config = dict(
    n_kv_head=12,
    d_mlp=1536,
    norm='rmsnorm',
    positions='rope',
    rope_fraction=0.5,
    init_std_up=0.0294,
    optimizer='muon_variant',
    warmup_steps=46,
    schedule='wsd',
    decay_shape='linear',
    dataset='wikipedia_en',
)
MLP neurons of a small language model. Each row is named by its layer, matrix (up: input weights) and neuron, and shows model dimensions 256-383. Each number is 500 + 40 x the weight over its row's rms, rounded and kept within 0 to 999. Numbers have three digits each.
Before each neuron's rows, "fires on" lists the tokens most often at its 100 highest values on Wikipedia text that the model never trained on.

fires on: "ad", " No", " so", "o", " opp", " ad"
L7.up1022:456511502415469464438554433485491488515528509513452444544462507554513534526457483468515483422503492448501426486471522537511468494494482504536454491488489485501490423454561467492457531510459512500468472468507534493518573503428469484537594479426452575520491527550510496471477482537594532471495495471531554538490457496509570477540438467518423510458505470481494485485550430487456464527522

fires on: "l", "he", "h", "ast", "ng", "c"
L3.up182:569478581479522546506453489555466476502554531485487493489499516526462437479524482521457584471538585442496501465525483497506490472488521565513467541565509569509522514491523532542488505470488504484500474505526473520497502524504564483479467481512506470495493553416517528527498533510517449486510471532495524495552445516566412500504535393545548490521398514532487520445573558630474573623494

fires on: ","
L9.up668:498390521559526431511518542510554465537508480481385461513474534488496532439472488515489439564591453527613454489473484447434496488476495504567588437524454465567543504491527505494443484451499503486499471538539467494623491540517494436475472551486506525470503526450500539517501519488483445481490435556488520586410427440505483525536529554550472506546525522565451515540540446532442462507510

fires on: "ment", " life", "ics", "hip", " health", " education"
L7.up918:528600477520474414478474489521523522547443457455454400532511584514511479454516484488439410564448473498450501456507505491452529395464508475554530423597503480490448430475482492462496511563408500500547468424519526561541447430483500484517471516540549477550489488500480393507459457517538466455452532467426541473506465442471509540449517458546529504355483541407459487488487502513489548496471

fires on: ":", "==\n", " is", "A", "al"
L7.up312:513452473493490497489552567482529485504421508541564556441517501477516524505495484487522478480490484518505496437519472558517463525464502500517515513575519460482507433543448487435509509475466480456485449474492476449494539517485439540544495391469473509555535444479490483466474429506445535502568523497601445485503518496486506422527463536493516484482506525477484578503538519476384561554545

fires on: "ed", " won", "ered", " in", "ing", "ated"
L3.up579:508455591475561521464545490428437460508522430513516499468500560456595485499491475473528507557557578444504534482511490554453527493490488480423451559507516499371501453454558496564512529476495522467535368450527564516453538490536520556401488520484527489566487480467497469471484557504503462525498532535537452384464534499466479470520475553538528471457544510542501559461523472572461515483511

fires on: "ard", "p", "ro", "ol", "le", "or"
L9.up1280:466519554496459489539480460424513473501482517481526504573456513490500484522554509543436538526510504520536521446495459522480532450556450552562490482556488504524498495492538502464483447490488573516485472524468494537483516554490533435558562509530550490518501510464558564526487552528511470531484482528564516555530491491424550477494471365473535462528510547490539549461450542524571509546489

fires on: "ing", "ed", "erg", "ire", "es", "uk"
L2.up1155:490439531534553477467485569454531484510453475520449496559465515494489478505585549468438592468529537488543470496464424549453459503466487521525459474544509522417481516513519496519566470462469495510511467481526531438437496513502583570493438504474500485459492577507464438491508474535490527558505521524518486502477476531494473571505511526481496479569561627582478472465509498545484477473554

fires on: ".", ",", " while", ".\"", ")."
L7.up1477:557403514488515433543472469450503590510477520506522421492463491552532500450522435477549525476484479515473496504568457507498529545486473494474481405409544582471462490536518488496468516446478570505536544445483530523496504552617567552492566517537478492528508462523448546483495556499509485450516548531530553594481557516492504509497509511455511485490532468462538525525526482529571586480506

fires on: " ", "–", "um", "ad", " |"
L9.up241:523560499480427490478452510451505493429560422554491551496453544479509435470536504502540495456504480471568518559505503539491527522525449523524492543514505438486536487520484506525502485500466464456499537512532473496472547535452520470563472535582497518498514545532530482486438504527486540479570434550487482486426509475562558492556469511514488550520537476488482474486427437618490523484502

fires on: "om", "re", "rest", "oms"
L2.up1367:448438547490515456525609523464483462439526473488501508474522575526535447445575445508510564467592582482580481521397478489521520483550486456404498483541493496528548502465532478518445512553474521487509488464534471483493521485487451542491502482562468530505463464475521502577521477463497611484520550503530480495481470490507529499482558551552476360525505510490419517526511510586502478533539

fires on: "p", "h", "em", "l", "c"
L3.up1050:505511476516457574503476457527463454528515506526444484455492528418437473522505532546497452535507553495473494532531437443509508498513541554504483585498488502527535515498563505499446446484507537516539483517528487508507526422572528523497525514534529542537552583475521478514451486518504448583485492469476541517524524468550422497450478509482477497449449475497472512422562511540512506486418

fires on: "e", ".", "ament"
L3.up397:499495572541527435558462500501518490486501516542515447494576443468495536488547442527484590489529549526510542501475468471549522521477524479482506521502506563494445525478472489527481465488536523427536473525453487494536530523528606552529563560500489522442527494531460605462530515517537521534518473526492608477523390489473523544494480520499542524498475526494534519465577536551449560548494

fires on: " |", "b", "ri", " h", "ing"
L7.up475:463442478521469538444467528492509506440489476473529485526530530587493446508558470559467495549473522535562486456543463477486545384521480471552488486472497562521498540433481605496471490518442484542504446488561516483460519491517503484459568484504470571509515507497547492514397545523516466492457440536466531491504513472498519510483558558478498535474428498452543455559500465489506443525472

fires on: " |\n\n", " (", "\n\n", ")\n", ")\n\n"
L7.up1284:513481502534468521497567516570525439524513507565472442456521495563446453475549477545550564443597491537521497490552519566512466506489518577513461478498503428543480570507550477483489558501541485496511524440464467467520390519517524552521494509513449521479586500481444479426505553475515510450457522492472422487480504551485503475500519523496469518463538547463598479514475468484502522500501

fires on: "\"", " \"", ")", "."
L7.up392:506439477513528479488499513478570533515448528460462471485559543483589524492448515550584464522459554519557496472425470435505481512547470595524454431543535483514507444523402496442503515517494541535515482477458467565519514488498490521526497405536549511583509506489509538450522467502509505508489491541434492445477475482510509423559490505529504535474472474540503497550466441536476488571424

fires on: ":", " |", "k", " ", ".", " p"
L9.up528:451526518523506430547505390493453540506524481516469506456552428483523487563535472519480537485441572521482464475486456514499524492560511507474494510402487508528524507605477526518537459461457583434456452521452504459558467488467506516479488503491462459482484422496480527437557580481428531592473437488445458486527524495471469509504439483504574493481513478440536495457486517544528520496498

fires on: " as", " ", "ir", " was", " Air"
L9.up1193:515531482510524479477569506443559514574475515433549530564473461489526523464562447494512466434388528500433487521573552534557440561528471481510385492468450464577446455525523493530548529494445458583485464501434476604512503517461553476480462523440549460515539485536498458441508518503448599465485459481477496473463492477519568536449443451533475436399445508442553514460503500512534464542465

fires on: "c", "ro", "he", "is", "ch", "em"
L3.up852:530549486529407506495456510484455476496467449519475526484540472537478440520535514536421526364555517493561472447512424447551567467529559565543477530567556525481474444470551555524483525541498520466555443524491491469508479519519515523468467520424633521430498549449542482514490485473519460573533507545538515493448469446553457537492503461524509526482507467582573556453428517518466531503499

fires on: " ", "im", " con", "as", "head", "b"
L3.up687:486512475492487482483462490455448487476516467504468532460600553481532575511508498502503527497572492489495447410526501500491490497499517600498498482569469514460458493509542530449529502510451481512484496465456571499451537513484515505477465501416504602487458524520468560550459425533473489515478525488516549516507457525484458476455491499494495508537503497428453492468539507441546481596532

fires on: "i", "on", "c", "all", "um", "s"
L9.up214:507433549440503519466448551513495488490521421471495474578462540515532548528492540486500509449532470515477539463462501446463554482547406494538438506512496497432516501512486481439482580480518479459447448514448601497536484543460442533474513514546552488517472549491483502492496573538492566483464590490500474464470515479442515538465433513501524450508486539521544467633467450519525536558492

fires on: " B", " b", " The", "B", " L"
L9.up165:450455491486489493523487464477477515535485426457528500583470533434462569511478502545412497473502574496546469423414428484485484482563474497467471503521517520538503493452527449512530500499539578450481545437465488474583510554491500548531541471490475591422469491572545566486395492520460603515445537492469488517483443495545559485475562502417468493527487421462535559548465561498525512527433

fires on: "g", "a", "t", "tt", "ire", "omet"
L3.up1087:581495487505484496520483467448588546504528503539495515525521440462466471494533539402464551494502479468493522436547552536483477510510531556464419484486555482524532447514490589573481535523532577441509434495464539534451455418543557543570457535534547502576566528442466507526504531533527543536542504551465503555528490550507515507540471478505548492429504439430509438492462511461563447478494

fires on: "it", "at", "ing", "and", "ay", "ed"
L3.up1188:535517462484506492489526537474501542507448558547482525447553450443475483517494450458517532502507467492567432405599500504444520442443516544534413503458559518570501544506497459517576505484528499462512524451510540515518536523540515487508480562476469407494494540528450429528503433447479548556449500480538552503489466480536451552514502535526503467423522485490475537489510456480514524457530

fires on: " dr", "in", "g", "le", " Dr", "er"
L9.up1343:501559462540504466480497510561546488475486499519581532481429539528506493502543550493502453499526455523491543535507441483549483485538490484448575493453473507438466503476517441459451539524493499480493417498501519540557550469512546555467484510515510515562457533460532507517520451552448512468496444390555485476476451497466475461489526469520514411495551515574519488568524522472494498471444

fires on: ".", "p", " number", "BN", " No"
L7.up710:464533494470453504542517468460550501448530587502450568498466445436512503461467380511512445523502475459510507444482421524564475498429477498410498463411475516536454446510460481479503530415533534519509495531518491585520495470524497536428483488506537519593552576489462468517583525586562499528476536452479424540491469504557484418470526506508502433557506504459529569558499496555508494526508

fires on: " ", "ed", "ived", ",", "ins"
L9.up521:492509498493458479498534517515444501439513485483477463586458507499514512494530495449532497543427520525494487481417509437488522542519455446525494455500493438494478540547500518536487509461496522516435443471496529526501448482478571563568502553510465449546520483483437535508462440537473515473405448449561466465497433588528421377557503481357466461400566488537498475495514519565462470496498

fires on: " l", "W", " that", " w", " t", "D"
L7.up476:525499490501470538527460447528446534552497498569478497600514530526435463592564527418563489550445474498542495481493500575457509473542514476422491498437504457519520528454484518462449511559498524503452474506545562479523492499449543492496493477517535569495497491556516473447440479538467492433437476499513522540474459480560506473516521534509487570492485539551598568539466519566471509554430

fires on: "al", "qu", "le", "h"
L3.up829:478455474504527504498576552515434467442531512541489496491482479528517561467562548497522477516501520544509495519477409527522498512546506483562454519484488567471517556541524429461448485500471469464506485470459515498493539467461459522412462480543494556565473494526437454474503441485440550546433506469515566529474511509396440535477517511523503469423612504445524549565476531562611513516426

fires on: " ", ".", " ("
L9.up1052:484493522531482465606544553478514479507487587519463505488515629530492471510544517504552593513496494571488542510538496462557520528478541520486499463479561475502489376537451504547428450425577480448508439534549495486503563479441495462563513520462500541440461467523478530465551494534519500488531429526405575536441468515496482482536543465495538487507425446514518540498546485574450534500495

fires on: "le", "on", "ive", "reat", "red", " surv"
L3.up1282:487517474481527526515479530523465465544511479462477595513517462548456497500545559560460476558454471449495528571454449564545536492420530530528455516447522539549484445531443568466490525525536467486488510569560520443442496448558493523454450520562496510475516479544506504385487564557563436490510481502501488420449464516487414411532496477517543483487408448523511525518553511558499464488538

fires on: "er", "and", "m", "ow", "in"
L3.up1353:557496510521495441504496529525561540468540492464523546433438461519513431448523537468443429455500466453418497466529490465530411458448476581495516438412493427489555509431487534482471511425524569472460493549497506610436504493522530546524506539444475530570481499516567508459519491535500453519497472596478483505504428500530511455483588444573468456434489460521592480475536545483519460469575

fires on: " However", "\n\n", "In", " |\n\n", " however", " Independent"
L2.up1025:490501487499488542565473477514446505488526450511493533571488421583577466478491558501474462385549459462454477525534560545466544481507496509534565514530498540497520554481515569522470541484539499519521515497533503423499468513429540530493504514504503533542532621471447498482497473523499531451518484515474497534543525518565426470525486547487513516516538551479535451490441439448505573546459

fires on: "b", "ag", "ing", "ul", " King", "z"
L7.up614:501542551500437469477483483495602531464445463494539468580404499546539491482507467543411549514478519507548549479527495521475512552596550470515559431535513530471532448418474511413530479493452525500561514519507521479414522541468480505532585450492539462485544493569489546518500541509421500450537522489466529500501510496497481436455563489494412541476508455493476497507500568539498565463518

fires on: "am", " E", " Franc", "b", "ar"
L7.up947:526536548490456475548478486494499462477495491477446523529546455528557457546552486468475513496481516513520484476499484491490518484488486459440515508540517516601516503512429517486503538490515472514505484508497506501545535496473466459462534521543584493458531504468504634468476516556488526567422424497568452490516549518584572413443537487521495480570497449486423465536578470580509497488512

fires on: "in", "n", "ork", "or", "ear", "alk"
L3.up494:429458547507512528418545497570573497468556498567619537508559492520508596476510492490472520563447551469501556498512533520502453450477519489436438497553480512435535515566497530421414470487472507435477544441573518494497425451507519572459483402530490487586524469493477517417508511484447481453494496532473547519517522456517469554464556488480550519521479565541475540516442521433531497442532

fires on: " other", " American", " America", " term", " kn", " end"
L3.up1196:561526499498464434479544510504421477527484521554490471443482523483453490527512486476483422461499475451444533488560539433565527495495486463464500513608477564521489422475481489569501442534487540435419570455448476557566510481497481497497530465485432498512457502516442506511509530515599502539502476506508505478539508526484489465556540530532457547470529440511522447470544487482474523453510

fires on: "b", "ank", "a", "ab", "ire", "v"
L2.up80:508497459471541557509533550526497459468495538495554434518524495494544478522595502438467538449564501459456453410568555529522574462540521499461505494465521553535497458471457494509513502536458525513443487442563532508479552418481501560536500498456512520424539578470466494521458511452598484523498507564569515503582472456455505486478479522479562487470498454478467477476440497467509558533499

fires on: " |"
L3.up166:545588467536506415594492542568462387480563556499509482500512539536497485452552464461522494559505467538480542464424534430558543473513537463530498565519504517524481514544472489453481461489458459447520496441477562527477510492479479532496549544494478471461528544466563530482520533496542537410487523455458532455511515567541413448500466541498461439460482461493483520468493553450504459541490

fires on: " ", "-"
L3.up497:498508458494505461494468508558439445483539546502463520464508488502554531514463411519487552499571490569520528485473498532428504496520545522475488475516411528558465521471510508539562541422536481457447554530525478427557458489475476417471518482512475529489474505527481437458489398482488501538630452450498492524469425492461492492506496501569592539449481522541511443485456512535495549402426

fires on: ",", " more"
L7.up1253:480453487530481526541506487492487476457457511416533467481483504531514471491488515494480403483562456521531512485567511418499517539565491434524554425458485506479500566490515501531510463560478398497461540519532472478519539438550513521521542531517503509475521419417480468527514480553508462502506417478499527480430459488563522538482518587536517545543551536523486505532533444485492532468650

fires on: "red", "o", "a", "ality", "ided", "ant"
L2.up258:537518497492554480495474455493474512479479494532398473523464524515490442558491494540453476491571535492557503517612537494564522569534446502472415514535415527464498538535490468552428537443512528508480495541480504491428506575538496558498551414509443529483477527549552490516455497494531457454494450503483500493482354526457520493561452547471439485516430513514514461514460456459471534434524

fires on: " a", " l", ",", " t"
L9.up632:474505458551515490469518512568475544531432558460416433494522482481522501462574491564602437547508480481523488516518525513488548442597531462484506456509525406406471425447405433485520488528553491510497540516539449493480458514486502504470499457560539532490531480578518478543467511441465463445530452554514529538516472516554605499481504497545527487488545530522596487490428465441425557500512

fires on: "o", " so", "ac", "x", "em"
L7.up904:487470497472509472497579416471501538451492488482451499500495434564561499490474545422559448445572547571530460546507429545494543498512561497483517504470451555406501473416485503490466556489471430534509554467487531535507478497436546545531503449444503557494510475571453525467480501524522523474550490484449581525538461479482539449520540520441439425483531523475474505475498482496474481533492

fires on: ",", " from", " to", " in", " of"
L7.up1125:548455521440491489498514443479535485560504445520576491601457528467438532508501474510486568556514553518493543421480475489501532539505558566477502482544466485471517523576399477518506506578455436521483441466525477494517554433521567473546471519493489545518565443524491536514515494523597527526517486477550482471425576592460447511549538483503555425506522457493593513493465505483466519465494

fires on: " ", " No", ".", " Party"
L9.up380:483530516477484544502495437458530510406487523566464495551476486473416455580496450431470543508526460529467567477469483534490445489511466555538459539472493451527434457483513498417418519555492464471501469584530536552445491574529490465455453462496502504600545471509489520476528487559542572493473516497597498558484502497516451429467452484454520476515564528558583531506485523493507476470538

fires on: "t", " he", "s", "l", "in", "on"
L7.up554:561501465427528551540498519482480507517511389483513496563514498434528506475503470507501456537505434546524428492474504482499518465491570459469528495474505508585508495541512448510492551468497444394482453530503610515542558520534512495499519476565499533517504488528496550548447494505476554466519600402498470523517505533495493479486623439466510510424541491514544433590438512479489520514524

fires on: ".\n\n", "\n\n", "anguage"
L2.up251:549563465519453530491518491547491443549481456474511479470483471535483433480503444478566488452518427475436545465509464572474570479430520540518564506518558463485569482482531521461556524460527486472440516510466495480486511453452481524501514523524531483503517538441414438445473489559505505388479434510555468489428536490596463487509521523533495466553544508499507560521507460535448530458521

fires on: " ", ",", " known", " or"
L7.up509:540433493566499523428553529493533443466527474528403518508491539474475484443505546542511487580552540536573497572518480559505543550492504460524546478453504466409590487464481551450506477496536491430458498512490478459487523483544532521473507511556626509463466573518547521544510467578511506519471429539518473505486497509504472495503493530515516479436510535601479482478519477552547453520534

fires on: "ro", "p", "ap", "and", "n", "qu"
L7.up1334:542411497443552465492473523485494515521548450553503562491483577612493537492487424499430491462542498463582517522515526436461559418517537453501516463488526495528527518535582474487494564535429508534468483388542518433547513461519505490549458509545512522476490519484564449492474513475483516530479490522460531535419625523458497511487500475480480491516470558464498542517486469518495592542467

fires on: " c", " disc", "c", "-c", " C"
L7.up1108:557478504543502467455530518496497483569468539513472520524523466501502576518547511516483423460499540426574464424530495466462439500501450453486437445507547479526447549498490517472566481572521411463510549508535514506516490409498547493464444551579573515457511492548468479542466535436447536449467451497479450552466448514554538512497493482613537479495530443489511547531529526481572482463563

fires on: "ig", "o", "n", "a", " poss", "z"
L9.up1308:545418547419449557480532486446544616561522498509514502479461455484456456512489562492488456490468546516458504534471491447498490537501455533510495503559445518477456537516514520492501459538472538470424487528501599487452593461483485512485526460565467594507503471537555583544433496491517485430540525497521475427477487539527485438514486492430413450587476456453505471510509456546408500458481

fires on: "g", " .", "-", "==\n", "ur", "===\n"
L7.up281:486549472517554443482558539451532495478439534510420563498492481472494479473560455516496520499458500498517473522510524505495474468551457528442471558531543454492462551510538493595445442439498503468477525526550538425513554532452578527497496595525510544540501510486494480485461516518497465551416525463440403523484502484546486485540486572502435429447522512469542471554491512515494545532501

fires on: " |", "ed", "ac"
L9.up964:552577437446541475500416502479492410449476501444489518494521449546482510486477512524460531519515612501526477551478538487553543539558482485482530505592550470505513526485424455523479480490448538436499509430470573520506523454533582579509520544492468468426482502439496614430447461458543495410443457543516493491414497460509468468464544529461480499486495558560523497472504476492476468451501

fires on: "\n", ")\n", " |\n"
L7.up1502:544501413481432555520561580427501473534502511498493544471498489480464513522429500518492466479559569586523540458481478419472460434509433505490479481475491531548499443538507460470508510527549536428527576500508500462536472501510516557364519523499472441489553522541485525458522540465477440537505498533524492433532420582531508561509502498536497578572515480524472502551417529515538439504500

fires on: "alk", "ts", "it", ".", "amil", "ins"
L3.up640:546559523549427440510510480451505496502414454534470418490556473466530535546560467502491496489583486561419467444480464441506549504529561539470497538535472535473470417538447510526519575543456559484438454498538582479506478551487495532500577533480528534537503523567468583463543509490424477497435440524481536489527525492535465474490482503521469533527453571481510491473561381463538543473461

fires on: ".", ".\n\n", ".\n", ").", "\".", ".\""
L3.up749:500387516530457483430568497492522475552474536585472494487481441540622524469544517540519499492559509521522479488492480525541491542514511498432448398551562596508462459545463502511512530563519493560485555547428500531482580520477621577477453479477457499455482519535540540559452489519511529481451481494456430524489491533537533500418433508409479486548516518539517422443511512515486495563551

fires on: "ac", "ach", "al", "h", "aching", "in"
L3.up383:525398467434479392447545482506429573448527475529505444532471556504492485529494549529517540470551491506489503467507416468504501479562469484548464457484484497525444486515505437462515507515569503499512511465451492489529466476464449539578453420595490419517535498542507513507505535533452420457508510502529455489438462483499523447469605586496484453440487467490516548511496459566614488508442

fires on: "ov", "l", "v", "in", "av", "an"
L7.up47:500510592435502508547520501551490502549605488552557495451494551608511551523459501550511524415551444483460472466483490568458493508479532428455501440467526494495533492553475459394495497509516510503414458514532462501489584504538515516512479547447526505553475503444445479506483569488500553488490458512498495473524531482489484486497545541518495418596486547549414443444504585513507509493530

fires on: "le", "af", "if", "or", "l", "an"
L9.up1534:491521620494462487517539500557446519521513467479538511534468518496508532573471536537494555445514498510538479591431453560473480509522514524442454497520520505469523473481500608507477492545495524506460493529549459510546567556480509545494503480546611572524503539522558491459466520476487541532473482462456495454469461540501474471504505575501492516539561510540517476453463528527550537412496

fires on: "00", "ab", "j", "ord", "0", "ly"
L2.up57:387483495476534514492543547514515497383430512494524532478503539449527483580465444468459466460483485521499517486447473467561573498511514470552490486500534525480525465456494477463496467432552525462540459436465570471510512482540486554516548504527500498503557529461521510453572463519515471565446442572465499469464522471482517563452474438550485437456574500504598502485529462429435543530486

fires on: "ors", "z", "int", " Species", "ag", "tt"
L3.up1429:451420547472472502561473508551509502503499490487505439493464462471481469505514474520472494465502482521554548468567488506351462508487505530513605507407562507472554544491482506497465474531486572496481436505490573537486523446532458492488471413544542501557540535539521535483498531431489532474511542564543504517442492483538533442484509516489430551553508513553499496533486531507570485423494

fires on: " $", " l", " g", ",", " L", " J"
L9.up1462:463445506503506452486402551506532467550496456472438504510476556481548483461508556503606495523521461421510473504522519491465466509479524435467594445473468501499502587472423494422516498504518472564508557461510451449509480491466509570502572506489507597506491499533500483472504543501503519511500437561456523553527424467492477536512480448488591493503470505487471554517431580494466439525462

fires on: " "
L7.up713:505532488539477529496563435568560519489489559463494561521420577493480478551476493552464533478423461491537481440485427533518464519465450549525507462535490480500513438415489495479534482477460531461444448459516544527466521516527514454494530387509454533524510427465529460574519486444522522480520507476527502446505512499537471447474492485527531480512530546467530504421517517529457559427546

fires on: "b", "ro", "p", "m", "qu", "n"
L7.up1392:493521569455493463499474491499530527455524437438435568494525448531525571543521521503524559492563600432510468492478506488505491510511456534564573462510444552469531476553526525473513525499498534481483509488406508570522498475442547505500548472484534459423530502504493569508547502509567522570488390533505546503546511557436495456555547468500510515459504494500501487511475459507484519552582

fires on: "in", "an", "on", "or"
L9.up871:462452560472443486446570487557495509544524476529568477465458528514505520543419478566567538498473478513477572449449530472510456398484467481519488488501522485518466492510463503525539510544552445486501508477558477564508522451471464580433571502515478549538529548465476445510493482455446467507505528525492483518460526546510416549502542552524488531535500485554478493455458545443477540561532

fires on: " C", "C", " c", " rec"
L9.up1250:598469535494530491461529470508526549543505491485498440565547428499458522484509493535500424498497510522477560481552503501470445491557504461508488453416543496516509531457569548497488468618483417522486462520407521506504595511509495564498603582512624548457422438453461483476493528489486534423541503565497526529515395510510554450422569558522472442536555476539474488475447506436494461498537

fires on: " =\n\n", ".", ".\n\n", "\n\n", "ed", " described"
L7.up1014:524450460545559492469517484493480440454461465585491469517457463466529552459549495492524547538519476505522500434488491452552469477496529512486511445450538454595499527423485531439496510451505537482494558529428447551436533419478521486449432521438427443485456454480546482505516464494535450512506547528562472544471481505514464496434529576445490530544381573541469546472583512471456526602547

fires on: ".\n\n", "\n\n", "|---|---|---|\n", ")\n\n", ":\n\n", " |\n\n"
L2.up1268:590511515525439530406544469559479454492468556507533504490498562482400454479548517480548440463505441470448505530516449543487508429480441578507548544560512475492565470491549555462494473454489511482475484585482414451554458416458516565519578511517524455518562524493455498455434514605510525482519536503540445449530487502511471551549479468522465476507468454567532506514526484518471552485576

fires on: " from", " by", " in", "|", " of", " on"
L7.up1499:516479452457539472487493508455598471506490454545524474561517470504521519520497450498479508550412552474504520529512433390437412481509499506511534471530515489518421551538490410515447502550468521473531489465536420490485487436466512492551476448478520477487532462484485463452471470443489538469550471510507484549387506537462593480492566543449487401508495446496418423471484554489556544567499

fires on: " |", "or", "/", " |\n", " were", "\n"
L7.up377:509511476405504538387452549448478473469484558488534536440398505593456533465487554470531514514541511534516533547563512531495502504571520517469466457441526510542470473466453439500489491502534552518465557479573518473466531464456520523477501483469545481502422465540528514480490508494515499564455491560445526476508470434563478566415511600510500540500465472499501432489440524542486425575504

fires on: " is", "==\n", " of", " be", " that"
L7.up879:466479480542504467485550552499471471531501511513492542567490572537466531515496461516533512482476518503445483528545496562505523459478496615538465549524528443469476504533442402521558571560521548533493470448523560461531504451533524517462491506577468495479473515528469436489536499409540514545535533400584537467476462507417523454584548540515464472468575477473458583516503556524454504544566

fires on: "t", "at", "and", "et", " P", "ian"
L9.up217:506462555415487460450486501541452513498512537496540490509536442516523469490540546525503482497518468476504474497517518524557519520500492471536518526459485482586544532477515508457478464522567547435521520485533481479418516456457555470502413481449453434470529565430503454541481384503411535430520516507532490521579485488534441573428553482482514469465483494533471491492476543432525541448540

fires on: "al", "-", "c", " (", " C"
L7.up22:502470437512515514526507560521491430581527522513526479408549526485579489485522533474486521518512420486452507527517473507494509481534564518506543428513489565487546587504473458537511498554529490483503452516497561594468504511537428487497442503463509526472515578477394556404475486477525553456568454436522605458462494463462503471462458455480556472451571447521474571452522550440532465440464

fires on: "-", "b", "ab", "qu", "ik"
L9.up654:496444493502474469532575516460470520488534474420481479517538481508494500479447514531493591483533462478471496520499456518535485534580484531525538431466463458470521536508517564503535517472574527552528566418522461534499470558459542557446564535532540429461492526488495557553470468455534532482479494466510529521498456478537458455516529520494533438485567475535497529508453497490546469509456

fires on: "le", "o", "ra", " so", "re", "ve"
L7.up1492:521512531469514418408528445500454558469542541485461483534451529582476475490491486495448524526454478511496506480537423501493422463468544491404526550547522545475528489455440466477457527478517510496458525507532512503470477485529550599442449456498455572468479459599514501501544476536531471484501556490542529543517465538453461541534551492431481464583533438491499489502483496494509557587466

fires on: " ", "\n", " |", "6", "2"
L7.up538:487535480476441447583496507469453490437567553511542504596464517581447481510469519487506437523507541505504526554503588517468512504555492397600519554533536498534472507549573559520460449521528495518496617495513506523462500507483495514466531513482509451519511541491499451474499461505488544539509474540437435483422477530532604524484564544536573510533519485456526425529458430489476526519536

fires on: "om", "ops", "ats", " songs", "oms", "iversity"
L2.up236:431446507468449494498542539434516519493520527496476482486460515507529486418541548510512488438476513459440500570517403459532470502483498573475474454529480534497497537538530581543509490586537474507460484483451452443513459457451502527508496497491439501480515509511513476519490442503501538372513504497526524447492460561556532496561589468532525369539479489494435467519563529555453448501490

fires on: ",", " and", " as", "-"
L7.up168:501444487549428505451474440471562460510457548518408431530474448484487569520465495498518477509489491551559431558561510377498505513496556440477554484491571460489537451461524491487457484509498428444427497506511470369547537503552499476476483421485532560512573520449462501519570509496518583456469523496434447470417484502504506481561469554513541512472560461524531443547439478498456476476579

fires on: " |", "ra", "ia", "inc", "are"
L9.up71:566527424468436520501491578412380504477568548500543530523505477529590529555486538494428472473509524451457498511474451519445559529535511463535449517494501501546535483468443515546537450544456528519505515539506479458502474515508507549482485477467557413492552480444467536452521517476466441584547506531451467560444522471421498445543504491512468598509528485504454503549534538566478503528532